Weights of a small GPT-style language model, trained from scratch on English Wikipedia.
Architecture: LayerNorm before each block, no position embeddings, untied embeddings, ALiBi.
MLP neurons of a small language model. Each row is named by its layer, matrix (up: input weights; down: output weights) and neuron, and shows model dimensions 0-191. Each number is 128 + 32 x the weight over its row's rms, rounded and kept within 0 to 255. Numbers have three digits each.
After each neuron's rows, "fires on" lists the tokens most often at its 100 highest values on Wikipedia text that the model never trained on. A number after a token or word is its count.

L7.up570:096091088131168146130074098108118120097113156111102134156124141132160145118133156131125159065122104116139114125141121166150163140219136130092083143114169125110194108141081090121131086098133102116219149112112092098125166102125152094145167129080164107127132166141130092124139112170148152131112125077090125086106181121111208122127154055162170094088133115109049173182138149104075142178101087146155148123105122103100148130233057093158202164106132105159129077124160146132147152104147139170145064075138147117152134158143136096126141167111143075111169153054130126155116100156083151159
L7.down570:146158193155168074097102120087124149131128142108169125152143154097133123135143205092096119155107137163099133110118096142142151173182159118088188172078129111161101155074112104169177098163150146103115146136150150109080140108107121123162069152136152117119184134122099146123109140186128105076101106101114167063111137144052092147100070129146082080180074128083156146118200211104166147163088178112130087103101178144157125158127121139172129139161217127108129123140032139100159171128090124143053124137136109095175134129127081141133105117089136138128089138137071149119128166115127130090
fires on: "–" 25, " the" 16, " |" 15, " /" 6, ":" 4

L3.up408:137122085162130169120097142108109135113038180162081134161196138150159117090121135107080118099132137088165129125038070191134189150149140163085139111150083086079130120066133160147139103118108180129146083159076140080119128148146112128085139130119202116065126108046122149129117139093136185207160107175122181100099089112070152180170165145124150111147150113130152139136180188156136181112108124142124057145134158119114186128135119093121124115095093177134160099114134172108162133100125135087103095100195121169133134095126138134121150095140138149144144110165151125061127145163156136128
L3.down408:146166106113136051123152156058160115142116138120133118123168091156122136129138165095126141097100145162126091108127119168144108087154116184101139129129119107141107117101155141142227093180145115093139153097091122170144173106143110135128106195128160100111158074098075143143074074143125133109128255124133158071105150090166114108091130068134133146097149171145140204135106092123180130161105121103126128118124162152135065135126096136134127070100102127136086191131160133138087125122171142093126108179125088123097133135178118160159084167038074112198115084147159143154141165132147116092
fires on: " " 22, "nd" 21, "th" 17, " of" 7, "st" 6

L4.up459:120093118198125138087098146144067149107106175114109114146216151114145065110168129176113165090162129168144128142117087146135160075118115127078076107120134069111163076162140098141070113120119184125157147084101105101134149117168101173103060195103115196105116093139150089131118104131181161143166124107135164121151166111123140040167098102147208126127132069168117096166106171123121151082154095094127152077114092087102137140154139162172159085157150116105106112142138161125150140133079178173177139071190126133091113102080174073131120129132121138137148178131134086146101141084128146131
L4.down459:172137177092101178140117127122065150120119130152138135123158146128173110090129198124109155155114155164179160173116140047135092096102142178142144175074152097177137112151128137096155069194160139184125157142151171080102129193122082123085094125167138122126147117083125087134128130137129142157155053112133151122120139089152082111117113093082131135116125157094129142116147181110161167149115116144154140107114106129105086178159070188113120088105106135195133071148085122081114094114126205076124180087156148076081114154074178073126145188087143163127089109092138092159112126075162140125
fires on: " |" 29, "th" 28, "outh" 5, "orth" 4, ":" 4

L15.up701:133138137140150176150158166086128129120104168135109140086071192162138117154136145103124154121098170195161174150139152168156142140156133129089105200130114126105080105171084097137079119225079078134126134095189136094129158122102131112177170105102175080121123174113154123126117083122156105152102153175077168105121217147064174083101083087117133085102168153142133140085121151123136123117176093158158136152107080155118097152064155092079178149132128113115082139112099127154109172185174123147131151082114126153119089081083093080157157148123095130151154132170126143061065143124136136100
L15.down701:122150140136103079115167103170170109123117152129092139148090152114128145117099123126127149102127078174153118078157142055136123172104152086122148152133132113155128123166080099172120091120192106138177140153127155190177144129105098101105118148169134164099170060150112172120173143074136146134100123076110081106162124115169102079114089134115144120086154156187180130067149088153112133190132045150144130131109114115126067164102143052149062171144134127111149125179147134140104127058174123045119127093125155176118121164140089207171132163106133137156165070153123204121078116109096130112
fires on: " t" 65, " World" 4

L11.up517:135169095092084126135126176126135098139091188104149103108156086212126159152173110117085133197110043117109147118200150117132121108166161100105157141142161129134169115182108125182137157099081143121149138113086121138071138119143197122154144153124160095126102106173139159118095150103110136126116054109149091125088142151116137116155084126117131099100147100146068199118156085144142152148183181129061104083081161091162128124135097190124121170138164127149094117203089177081130124132122110112146127137162149142112102112079136148056142069130157040160086074124101134093133144166157148125
L11.down517:147169048147102075115146140166176126045117120156111116173108097105142140095120126079154119130099129103157167115104176129125181180159123193108089117067133134079117114136099086128117168114164092123091124167060098122100114144121099101173108202189049149134087065108138094138148155109134108087131097113098117133070192127137106159058180123133142127159090099114190097109147133151175059122164125140171128146148111115143159143100156187124145104138162147106093120136163096123177106152179129114134173128106085114132166108137110193098209119177125145132096099110152125101142132120133192154
fires on: " |" 47, "," 6, " as" 4, " met" 4

L4.up622:132111123122119149109127103150090112138188104161085131046129070124137108162123194155138094111156132170111137189142138098160135071173171152197093095120135131123146103144147130157131148124064128107109128152131150068141173166118109154155137108135122135106119145180120110128164126112131124062094136160135120145172107121141129154109214111157129145091116140085170114080155094132146093108124126111141171051108085104112151155119123131180073143139172130141157234119049131158110165157048177146088082096117135093118141135178137087103098146122116095144178079170082185161087107111153200158
L4.down622:141085164167173105149125085146151124087148151145114094139174112136066103148109085124154101161158179101109162103068138099150143118144092125130117177105138166145087106132132143111128094133143114181124139059132083104169175122126099125112105106190124131153133099049118151110140096168116182129153160062100165111081113167134099126097143129113107127153179203168147195143120147119138131194081191121091076118141142107179176193096091095066085144203122118148082085135131083100032121139205144167124170153088126120076120131116115182094120133134115092098137132130158112113116120143102153122
fires on: "e" 51, "ation" 15, "a" 11, "s" 4

L3.up166:170153125095137155135112124132100084109183150143053139093133089168100166065104166157157201100149059061149137201107138120162144210117093123112123117130168117162166126124165158111092103137067152068166076181124156085120137152088137163104145154123081155122137135127169138087192131099117169092114120152172115124183094157148142062131164134158137170086129086064121100052137084137132170136102121107143110111105115129099140184138113127168069139083101102101148160126106152171121133104101150126122139147109118167142144089147156115129191096152130078125081079083077106182148164129145129103
L3.down166:101155141127186149143129130154127192124140158149133066139144081089087089105156129140080113090122133118150109113125117115127098092207140108150143180097149149125071103105162121158180123107138162146097156121139152184116112115119133139142156183140080168087094138146060126107159091125134130174189130133102114113080087150116089107064139098174139160137138173204170170135148169188112103124089088086129140232076125142107134128079107142159096180155106157134093139163152117139085131077073087188072114098123087111138124120110124150116112163163112050119114116170170096116105055138155176135
fires on: "ed" 28, "ing" 13, "al" 12, "ment" 10, " to" 7, "ant" 6

L13.up678:127111135124113125162110166189075139142167200162150104117125095160074147124151152116129136093134122145067121083095104121142133119112146098107134108123155126093121123160163126174107178082132123055195121086095151160125157136183072188165135162094126103112064133155085077120197136064138085151144077127154134126051131087115135134089117119093184139103145092133123118108167140192111130181109149100150145080077142166122170105135115148115099087151129089172087061138078136131138167114126171141152105131152167138158089152115135188100180211137116092196176116127130135076109086099099157125
L13.down678:178111141132088067124121129152184126124136182097079089138157109176090131170123117156121172150162031121131199145186124119138119138117180088128110107117141101187148084158127159105142140115123086068088112172100137121124109103126143148122136147083145126118095141148112131046161123126144146099071132138127136157125165106136193085133101176154132193100140107147101124046164143141086098158095124087092103071116152119155145125143183145083148143093094084166068076127128165127180121134146085108117195148135210080093109142162122192165140118098098132171152079144108157095165112143130097168
fires on: " |" 43, " R" 5, "-" 5, "." 5, " C" 4

L10.up87:092084089187081148104128125097109143142164049100154141102117108086117119085126148135158148110153180086193111145086138165143118125107093174180121099092145115168091146078145121112122166077124125172184138123141191156130124131132110138158122135139137107093123179140127059123117119121165122109121138140146113130145134117077126093160145184088127189161102101102178191163111120108076140123101132067154092148099152138137100130061062118063167099132130113150163185111131137135134097126170112099127130106114084074199124117077145083141127157125136146111119099178104153249187148128138187074
L10.down87:152135143159100104118105144165084172132136159151103134129087166177086144082162144137138161092133054140096086127089138198137104119124152138160114168155206130132123124138128106141056091066112090109140129097089138214068107163058147161139161091116164134079118085115114102075176102155090133141142136165102145117110164079074121079197108220131117123099114124126132124153119155110124157155155189144155083087113124122101162142118160166140084081114118130066141120166132131130102126141176089148168133178118080107139106142033085135135165081155142153134143169153125174139151143154086168123
fires on: "a" 50, " Ma" 8, " J" 5, "e" 4

L6.up754:154187118120140116105148118122110152194123147142100112125140083138112173109182110111070103127171131128159041096084108141120166130121089124156154167142162111114139102111147124074127180153109123137144056142166185145136108167116106052158104069126144186028144160111141142159113145112115170117130139163144116103123183109080156116080149159123131151130122175118115102129138104178169118139138128146169075090150126182096159103165109138147143059121155165137146183036105136136084210108179153159091093151163154152094176112114093103107062097102138144130122107120139129040117104115168106142
L6.down754:184092115101123095108141136138161126168062082137116115172088160087137110111155103170118083069089107176110153119138128096133113099079112151184148143131081128121117081120097174127159111125160119167095222150150161124169092137153125150140104072093112108168167103122075100151070170158123142132090160057173124097156152102151116176053107105167140168100131135128162150129111118074131153128184115027126147106120166110078129144146125155102122120127063161126137110106185112104116149179177089122126174102156133110136215176111131110141145116146146185191131089133102107138112168194115124137
fires on: "i" 18, " R" 12, "-" 11, "s" 10, " of" 9, "th" 6

L9.up693:140089088116143100151117152128152158147109139071116169073132095129165154092141096162105146086144156094159059115077152142131174193166170113111149156171130150074131188101121218162113136157173105098117108194101153163093113122125100154183158117128147131144106134097191168076161113105123096143116151140160126184139180143120134132111127127113104093105038103151225104118147095136105182135109148132131110095083080136164101153109109153149174186087157179108182170174134108119077145146116081112130146092132112068138109103142127134146134124172149048120155102142119118118137108110180063154
L9.down693:145137055101138193097073067189155136089148166113120078137114147075162136150095129161111106092133090134196137126187095131125136111196117128155147139122131120072131146114101133089105067106146189161148174148128091130109122134106133106139133125102163156160166129133066114113129116140139160103113170107113212138117127080115165129160057156126143078133097130147091123133113181132123090133118102094158166112101129208116129096153140111095186151135102212189096131143111150117137158085138145164099086140152133124127124143163118144093122125098180097144096037134199131127130158112102160020
fires on: "," 29, " and" 10, " En" 7, "-" 7, " trans" 6, " en" 5

L6.up272:115145135137145120131102176158062074136177139113153110101168127179125177134093165141132176138185109142150132162177128088097155148082147164152127120136133102161152114078190168152083117107099174100113081092127130116099206134121054162101176149109017198067118173147167115152151110153065101094116158190168096181150112095141151118157182142158106152046165103123126095072153100153083082088158159127158129102114109119124089169157140115131087142163127122123132133170107056089145138112113157113146115119125155151081147114140097111114188110127127116150144107110104115128118098096185109116
L6.down272:130105180148155105121097111061177143120178078101061138152042147077141140158164177093191128096123183072128151103156161104105125130129105108138128149071151222158149096109150127193145124132139124091127174084063140124133108133079147166132123175149133082078149122058097187204119159138120124151180132086091178135119155143151140164094087094104113160100143122168142176141125136081138168192085139153136096129131103118099119127137098152104106160124147169069063118147154105154079130093166146115117106137104156155155125142076169153104118101126115069133138110106147127142099090166085163121
fires on: "o" 15, "ro" 14, "ation" 6, "e" 5, "ric" 5, "s" 5

L15.up680:131153136142153127161139113114099181096144127110114157106128140089082120120151094107082183145147110111083097161119134119140137094116136118115149140133095162161101059134107139036087135133097062117107141111117149168122149186085143120111149112141141153107208162090118108122096102106150192136101140196154176108118128159138170164040163100078144088123135096152173144104124153153186108127101153070191166131095095121154160141110106149147073046106115134114152082163104127171136190162148141090133154142169146108103132162057103152120142177183135150139114100136212126114158138177123040156
L15.down680:144112107051139080177148141079121116143104138153169119073050164077155099101078112152153137094142132127126084201103105137155081178117148091107114087167104120071122092141160153208096141145118146156157122103154082148125110130129138088113126162129104080118143124116159127156112128099121159174162085140071138150174123172151085120121146105140125130122146174136132147117188085175170086087088131138091177148150113111146132127139171041137083165184199115158148193115091113171141089124090171134116164088120134125146179116089074151129116129108120123110138094112091171165107139111116200210
fires on: " \"" 42, " un" 17, " re" 14, "re" 5, " t" 4

L6.up472:160122109097164146179164123116125085145151144175090092122045092161132195120091140158094168157108147108092142127192098119131128219085138100091152093135129132187161110112182148169129173171074074099082100112133127070126075131122083122103127118135113164080141121146136168070166096104150137120137109138134129120077171116114123157106087140089142093066144157127145132103161145128100115040135140173141148208104131165135136145124114167144095126137186133078133176141070122147139124094119136134143131090164155110162114100206161166080144134064144083182085096160116115100115115159142181161
L6.down472:107131118120117124087161146152180067159190151092066115141146203125150082137127106119088115118091129136163184184164145092131116183127154079113138104182131098132105113187151153113079114145155118153171156146091114156148126171114104148099106093126134137105080115047109155129167173111138155170129082108114132162048057104168102098157107080118168116155121142118108137125171124169067094113156068151120121154106114099146134052137126112152140129088108077121131097080086115124108103119141140160145094162219147178079170143147167122163168119124084121116098072122136112194127186179158125142
fires on: "-" 38, " " 10, "-c" 8, "C" 8, "D" 8, "20" 4

L3.up452:171106078171082074111139125148085145063160148153135073120110145154122156143184125108055143090138132155098136150148172111215097162082097083059150081112090120109183132064094130054164180103054094141144158144117119094172087186099093144092133109134129114100140131150171138134155146142081104126146146137125106168097110132112130164161178160146127209158137116095121083115089079093130163112103137138117120170061131143101136119149143107143120157123119144144227172168108158164151175105122158122096114120125133146090081099191144116137138147082110109066152135105150143092164154125144134156
L3.down452:109175091159121114170119116102154108135132115132133146133128147116102117092117107097046164167124157128126105178127125162131199109144137075094148163181146074134139090131126114113153119141156095121148128114144192151120118162150090128098148132096138157159120168102151035123169104116112111106131126138106139185082060119068097131093152145168160099130139158199103114064135162066135126079134150063081136125032169149154162157164122113082101114142157116172129116085086159115201107162138163162127164168109125090148055114147178074188150216147152163107101138110114141110112109123125159092
fires on: "ation" 13, "amed" 11, " to" 9, "w" 9, " that" 8, "he" 6

L13.up752:169113058118135084146120105154153114139153120112141084121100095201075139152106168129129153126168116100053136120130146139141134120166140094122173134114149094119173137140143159140102134103139098084192144155100151116130105081113155128170150156106202134088126163180141114141148128178115064144129122133094112162098170142123134101160045140079094109049132072171072129109150129169115172171162177089100106094110110101179167138145167084117128103122128119170141073171191182086128159140152107137140162134188124155075117069159137128160108138123148100164153084092081197084128078113122156194
L13.down752:163111112147143036110112134143185158124136183170126079150107124115087132130118097119196159155154142092076176162170234105136133096153119095111155135092154188126142142113095172167129107133128128090159134127093118142071135126152168135123119141074123105115082109106141138140124138080075103138147119139145174129098126159133168105116112181126186115126161129137174129099117153097104094150149153075161115054071129112153188162044154138110140084142137107159083087131132150087106087161127096119132207101156111129119128147118112126096155125124162121164104028128107146161080085142133098222
fires on: " |" 54, "ER" 5

L15.up523:177137160088087112164106149132100106142116090111144096095192071145143200164095163152103178171147115097137178148107133133157116111145125118103163108076180154131137139141149118179141147077069148094115071178100135109051140180182113073149159163094203069120178132218153104113162152138111133104160172137139173164079162087150120147172144133095073118102127090156085072117163105177145141130094130117137128101133134111162156137155148165124129103123096095129102114099131148114132152155156180157114180100128098115122115126130122123147156082147111094175117075107058143070086120077127066156
L15.down523:144083078135150131130120113181164124067110183123130155178150081187106087158164130155184163129133080110090139177092108136090120126102146114108176104192124112072157069106148149124165126120147122158134148176081107109120117146142114158093121148130103096097083135138144137065164151113088087149129100058144067115074157178126144171104130136134159093077161139091150173092141089156196132103160181099158108081096137112156121163124170125163107122102151091186121088156082125147108133125116111152084190124180114105109140114134121136135176168112191079157095070152162192119120046100121169141
fires on: " |" 23, " and" 14, ":" 10, "," 7, " USA" 6, "-" 5

L16.up609:084236142119116107163101111057090158142105144116095164150183115161144147151137105102140214108083099180109116052063105088068133116151119145126080173155102131131060098171074135086119166130109126188121089078084084167122128107117098129122161149137097114134129147158137157146151120137108121126075091190139119105177096170129146053121135098146118106115184143176139105175146146153140141109135147128169132164115096066070110141078105077090100153103167098139139099147162127132143179148114137097137102132146111137117170104111119155122127160108177122115167077116206108180152145145084151155
L16.down609:093141100126127139121082062146117134135201098110128101144104075127147080142145146126171209119087140140085186155162087046125174148114083128122147120102173158150125132126121106110129079174106112117133096126106148079154143134160118163107196099133085100176131083119145161132080194121131191135114120146140096106119155122202115121133097081074141103136107184186123121133126108107083112147147145191091098113146122119165124139199104107197126093153119162117141113142167093154106097097120152150071129158129097139134151144123166111164206198086147133161131045127100087100176153072123097105
fires on: " \"" 15, " t" 13, " w" 11, " m" 10, " for" 9, "'" 8

L4.up642:054136133161137123199155178063114168161035109140139191130175115138123144222157156139129093100105088153161114159113094134125145152147213139138166134143093181086113083076178104113099131151137155059154091176069100153101114099145134125130103088139145155174106118142139116161144047141160151143116159106061195145118105130120178133152114145147131087101160142110118170132155109123142153113147093142111119162102084079069118120114118139138173163098110154120112121147180171103137134141098054098102065109092136164120135118096127114110138168114127091164090134169092148143194135088128145150
L4.down642:150160189130112162142116184121135164158114133195109163140129165184091146167154116138190100115084095157124101146071117174147141127153166218124147072123166130139165148122115103145104092066168106073142119129141028199109125092076161157132140165095164091102089094130133136118126088100129117184170126129138178083147134072144166117144139120091140098113136115108147167050175134114129121142121069128140127141085114075120145111174153124129141099110112146094164078089168090100075117146090098131141078148162141138107088124174190166133111128131059200137101118098165151146095131084140105128
fires on: " " 75, "m" 5, "ul" 4, "em" 4

L15.up493:158081125143103179060082156144145176105139121094151157082121156153136170129154113142077130106095065065174150138073108125137106078150120145138117214135133148114132112210187147136114122143128088122112051136162146146121151115086126122151179202128130102128116114153125094096165153129065100163111112144187082123119179121097130124118154121100086123126088105168155115152105125121238165135079074165150108114103143105114118106186127167134177180177116137133089131095120160134161147100115139088141089132147064152114116151128116160109129113118188102154127153083062170103164120101104176186
L15.down493:123149093136192142116103117164174106155138119166124138096107125155158118108103086112155152135105129150208131171116151122142114160154176123111087134165107024123163103074075135121155105062116151148144148127137141142174047100131118126112117116217140170170058115122103099117119150133098126087082183111101160168173164129136105166116114170199135111172112103145124134140076174164186153092077091154144085086096084180117136108111094160108135172118105129141114130044070128141178139095132142143117138117188117103120117088185097135125159100072135067125105167191139145088124134113120132141
fires on: " " 49, " $" 10, "ac" 6, " '" 6, "19" 6, "," 5

L12.up174:107078158096171170098175124163094120160144138098124189165121154208160160125189112120107077142104158128119117141078139083095078128135146076160071085099219142118152085067150154127120165137097084143132183115096114113179111121107116159141121103129117100114112158133137105165107125154104111156109096107104126106094121177144116114107169142081108138121180046137043127156163126164122170098126102116126157096116193081102141091146124190040166167070167160099092159155116147153148182155164144120084152125142138121141148116129065138109131221125126137147126163106121143104138129130149087090
L12.down174:136136233184142148176115109084199119106105082103103160086103167142103104088157127109155087168103101208162083100129109196131146151127085139086107046102167161145076134086133125121118103118175130122119129117104162128174155063149115126160172066100148059147163121122105132106129118129145140158119133118168101105063160125160164178094122173136168113164103133103164157090194122088117118119169109124141085116170154125142159103143123132140101130159126139194127107080105144122207117168130115104135103067064112131119138202139142107082161109193125113090151148157135113121120094097111102135
fires on: " B" 22, " P" 17, " T" 15, "n" 7, " t" 6

L14.up614:125143134185192162183127142078105128091128115116101174123138082126032155197176094113122176180103134151126065106133092142094144184152138105133129141083149140083135119088127151150137140162092157142119172131090143144172136102136124131138134065133138103098142141124093128084176104126147093150128139124119113139070111207114111073079078088164142162109140075174119097141143158113154160065151085126154122146059156120183062151138116169096148101142174099138095174124116101198121174123145122074119145137138134140108152113088098116113099164129105136106199081134223169094154149102100094133
L14.down614:121098151128153112119135142167108138181148157167119144074109173171129104142148056149163139100131096170065106149114106113110107137133161084160103149109142163174122159156137130072055098179135128134111132070162158143157136089113135027134148191152117126071142080150156121142081144117089202106082099121138133138149129185125175140144108218083108120133166089104138089106174142175151120158168156061122197076166089146079143094134100102182137158183134167104096110120130136104123152117098162126136125090118149084086104100137109188112080169125080133179112116147082111145094107144127132088
fires on: " t" 51, " T" 8, " G" 4

L11.up439:159116153151148079119096127158139115169126113150132107153090099095144185121075085115114168068124100155172187098136116138190189108104146138133163136148140139121138039118130169125122178096176087099107132192098128119070084169167137156103181116096196161087175087073183152127174117101169087138162096132076148137075138144174116108119163121109199087130121152117171074122130137123084170107145134059160101127108152137112123158128161135141136117146175153208111110109137163120063174169078149142117138133141149168119120116125104153108130148119173089198114126129078158124129072138075134084
L11.down439:123125164141136129153093161149124158171134155093144126126074150082150152104093086168112121182072197067135112146143079145173094131130119113093142064083177087123136161143101092156137097108104181087123158177126136131136180154057124116115150106132149132150131097115123074109083127150140185120110165128163135146162160149123184110173106106131094177118095196120156170139116159124165100146112094120158089156157147156121164083126070088077120175122123175084073111080164084119138115068119100156126151187119107145122194122122088175178087147111129086095109052129139098168112161173159144057
fires on: "ing" 21, " and" 18, "s" 9, " " 9, "ed" 7, ":" 7

L4.up236:122162081073145164125131114130105134112179106078077104133126092088124167115136141142134131201149132100110138112122133151075038183100150113119085162119165109126193175116109114120207147098123137130136113143149130076112096155136097194161136194130145136085097091166088078155083183166134145117135177117080116161085151104136129121107214100163160114141122145079090158098110135185179085143086119098196136088139105110098127114103106161118123173165144154139157126115155136096185093156137091097111140147090098087128164136175145126164113112075121130169130166182178117097175162151056154108
L4.down236:130097102142148098067120128108080200128132099149098130120076154139111100104027150113113145112108155139109083100154146099113195103157172175147169125087144147151143123166089119201139117170132137125155130129105106130094125144155096121121125078186196098105129136106086105202171160149131090133083144087079135128129150112114174074099138133055127114185109183085091160136106122098082120131138118095114100114167162150094148135149136170126098133102107159106112117071152128134126126145184135162120152142145184113086234113156170117128112108065120179123121161145129220114124119121210116148
fires on: "n" 20, "on" 20, "i" 10, "t" 7, "at" 7, "s" 5

L4.up375:137128117165182189141144133088126129148072137094144156124160111172111155140180138095118120136111106112076062175070071100136162147100128133080151101165164122152139147125147129114120142172128151165180066122087152042108084130114103131109117112105151203101077124121123146108125141109175103126156129108105187116119139152154140162194127146135136106066178115136182169111157165126125118105128140168081043127096111107088078170143116141184116110094115175099048155122111144200116109091097085090098151193124110164086130153182149118141136144142100116114043144125073136150172162133150108165
L4.down375:118097126094080121191111089115111096121158137094128111155159153139122144094142159152166150096127179117160071164168117131134130182205148179101148119119156169139162142147140147068107078081157122103124159149071075142092131163099184115121160120144122105160102075119112121107139155163125131092158084132129104136143124129095129166128135099129155096126110144148134066113236123007150117130081125147148102136123166111096126124214098161083129115136066144053092115072079133137100125141146113121129050162139107106113163180185150168160165144145106176097136152163152185138130120087113131100
fires on: " " 88

L14.up735:166118109076137132201114118139164121124119152116084117124136113201117086123145140196092145092136205102111109081132121090101118093137106142087150086150114150191106109128181114127146151186125152144080139129090128113175065116127106121111111144148180082118107164145103085150129189194137104088104105125160193184136157114098119087133098164095065109115150142128124120139144135182146172173102170169091129106127075138090162096076169113139088045110129145171119120149151156199165102145143118076118143104098108186126087061119198109147122157102126110149146058150124168175114131108131150170
L14.down735:078099144145183120066099150133162120156149109148106097131118117196123137141114086124174108144116174151166115180207138150106160077117109119139131136095205111097130138099132132117161142127113155132165104099094085071088123190109138151121118120128093114129125115132149098123143118179124119163125166111129154193144097091121133141153159123148105096083099082111131214178094097101150119090087126157146113075171127116124112131112189115124102112157154136148165118162130076056062144117146102093157157128164099083135172101132148170115122116126103168111169000114098167123145085144148215125
fires on: " |" 19, ":" 10, "ER" 6, "er" 6, " der" 5, ";" 5

L6.up248:189078127070090095168073167086125116166183111050137129073158138164119136138170131183140090111180131109139143090117131148060110110159150114093146092080158083049114100103124106138211152120135125133128189179119100118168149178090128118169152120131124138108149092159141144084155148140152105168166146122131166243092160103126158134117141134122128122163081114090121116173092084123156064169070139112100125134097138117062156157122117160150201111133127166102153141142168160103150180140125087148130151112099112068132101127073111071125096166151095172135118130124100129135127150150116161097
L6.down248:108139106122154101098121159117111114183162073126137055149092169121111122123112171127141121129159168131085098088135118095123131113094154095088165116184159076109127167130106187152142110115102117127104170123112127134110106131032092118150163172140139131137098149139158067116142078130125111124114126086084128140099065122082191107108146131116102167082161095129105133152166143114074150106188150134135201155104149104134124211139117154100097068132175174142111155255107171120175116117187096130186156112067133153098126135110111171159182117114078153092095138128147114166123103167161117173
fires on: "t" 16, "on" 16, "or" 14, "U" 6, "ene" 5, " N" 4

L11.up438:119153106182110122148163085187098174101196126123210133082104149152078163106114172086064125056175109114132119095072156120144138110109151100129135086115156149170178129182157181124133152117103124094161142175090061063105123082136203149137107073148137105125167147152117129173163134142148102156136144144116123130148130093109117090073141173126180168099145128105165081139145149088170201137140083160071156125052180162130118130117099117187115175142074087092110170117128151142108119193090111102127161129102131102138131065091168120123139124132099136100161147122132105143104076121110153138
L11.down438:127078193126137104109123073151159158111111127053076102086099100142122124164150052131127055120102170138164070152126126179120189098173128177117132111131095140129155156153098125190108084078161101201082138134148161112133153126145109150151187120108128169121085128119168102122152128072106197115108090175156111166147138127131107172096087116143133122131128122158092182114150147122084106171154123082157144095149150125080126108126098099084119059181147121161186105102129171106072124111127161155070173104099132163140128124133168160145029144153152114203093117178117124134114117160139092144
fires on: "it" 28, " which" 27, "at" 6, " that" 5, ")" 4, "ation" 4

L4.up126:087115156149093162147155139147052101167148085127164098153116063123148139074175182117143155087116113112167174131105152166170106122117143113169141100117151101139161130132127093120132119046082136086190118083043182141128148090137105146165093114150169183133152148148179095144137133069056140149121169126127117151152122148078164205166112140127113119137102121110171142180095162049121147126190143165147090176119143146150112098139082100093069127132162117092172093136141163155082125126144129146122145047077090119127127089108131155107175136138150104115093126082094127072129190080136147137
L4.down126:061090134130128118095080107124148159095075092087105159101120116103077142093109144157169126210116118122157132098130146118150102145143104143081123137128169127156129210159137169101082108105099142194082155110202174102095184120108172100110133141186136164111193122131167102147157129162168142140136119153090149143110107121158123137163116130133122102119082218123148116098096104140114156154100048116160188156206144154103066148120113125117098168111155111101113127112105126106168076136205078134128180096146136123104117085106132168112127106129136059117216112109084089176147091119153130092
fires on: "e" 27, "a" 13, "ae" 9, "ia" 8, "ing" 7, "ms" 6

L14.up751:156161098087122127150118147134123174143109138133100190124165121097108067161168155136104173141163104134138121100155141134107180157136100112129172111118131132081189140112157138112148134118114094094138137158194134125167102107125085133105103181125154147097104127190210140151138116139099118128174139118118067159093139119123120108135188174089110103065106117102099121152178120199163129068086077088102113083104073063139169100081124131189166158106157078179164080179134097162147151147127093110089159155152122073169108108163136108100118097196130094157127043132168176066127153131095181123
L14.down751:160120126119144100118155120146210164073093147175133155126200103175127130059148088095165178127123174074163202118093145081141114141146118112126171148141117110167073123158120140099143160092154137124093161131051172122113113127128114141100105122055134126117076095149159146102134143073112109113161104099125117062057173144137107122124129202166175105162141169087098132134142188096106161159164174097139131159117105141120127106095186155106139097086131110193156117097109145132081125138161130115117178086112108153159076078096145139143156096139141103160116000105125158125136120133132149133
fires on: " |" 27, "-" 21, " dec" 14, " as" 10, "," 10

L4.up334:127113085141175092104151109148078107047138188147141138118085090144145101089133146133119120150158135117099166188132104109084112162114165123157091143166176123102146128085106072122122170113110156109159152172108119068111132168146140147179144181111144146126110145143131194115204135108110162155147127081132094199100118117116129130063168157177145126155102095084094153175111121088204132108150092072108126159134162111107129167104137127101114176016129096122096116135150119111179086120176117167115102129083104123108171118114124055139202109113090201183108126176136083091121152113148122132
L4.down334:146125139133107132081122098083116117116071129086121150187056132128132140158183118126075095112151164125106106185109159099105097140123080121165103169143153161165189172114125102130148142131146107128120086145119072152127154158075158129032154129129136145081149117132114156160186173129025131094136123096094143128130122131043064134131171081123075157144122129203099160132109104123165155153142073170110117118123144136100157096140154107122132166156121118086112123141176134105109106120111170182124107173073121128133125118126136138161200140114146120153115156150151006115186165098182122167
fires on: "ag" 11, "d" 9, "ess" 9, "act" 8, "aph" 7, "ire" 7

L6.up268:154105124109145159140104131113139099119139115110077083149110077156158141186078121106116164099089087074134117175116135090129190205121099121131144135172073142171187068137164181135110102154097089124120125186118118122051119148093111186125134137105062148109155145114185101121204135130147088105152100154175134163120179151124150156124132152151118137147150117129191086095158193141215139142104119114134119108060064170184142128145145106114111207196154118129112120107135161147109092159063113116100148090152101153113137128140064157103135138136125086157157116150092150099161134068137180141
L6.down268:142090195127144169170177086160111139109208121165140096099144145105126071133090109144148124087116182142167165107172117091080107106208162135106083095125209123152113095081181160138127066102133124069121192147156080121123138064112144167135113134144144159096118142095095126160167092125155156127160139071065123090145077106139130131132158122174137098136132118179079100106133114175092109154158096172129097143121166164118122142121119140072127158151114144071102154140081168177117138109146135145108132147062122172097161151148159130171114137131077090136021061119136150149117108139095115133
fires on: "ing" 25, "-" 17, "ist" 7, "," 6, "ed" 4, " " 4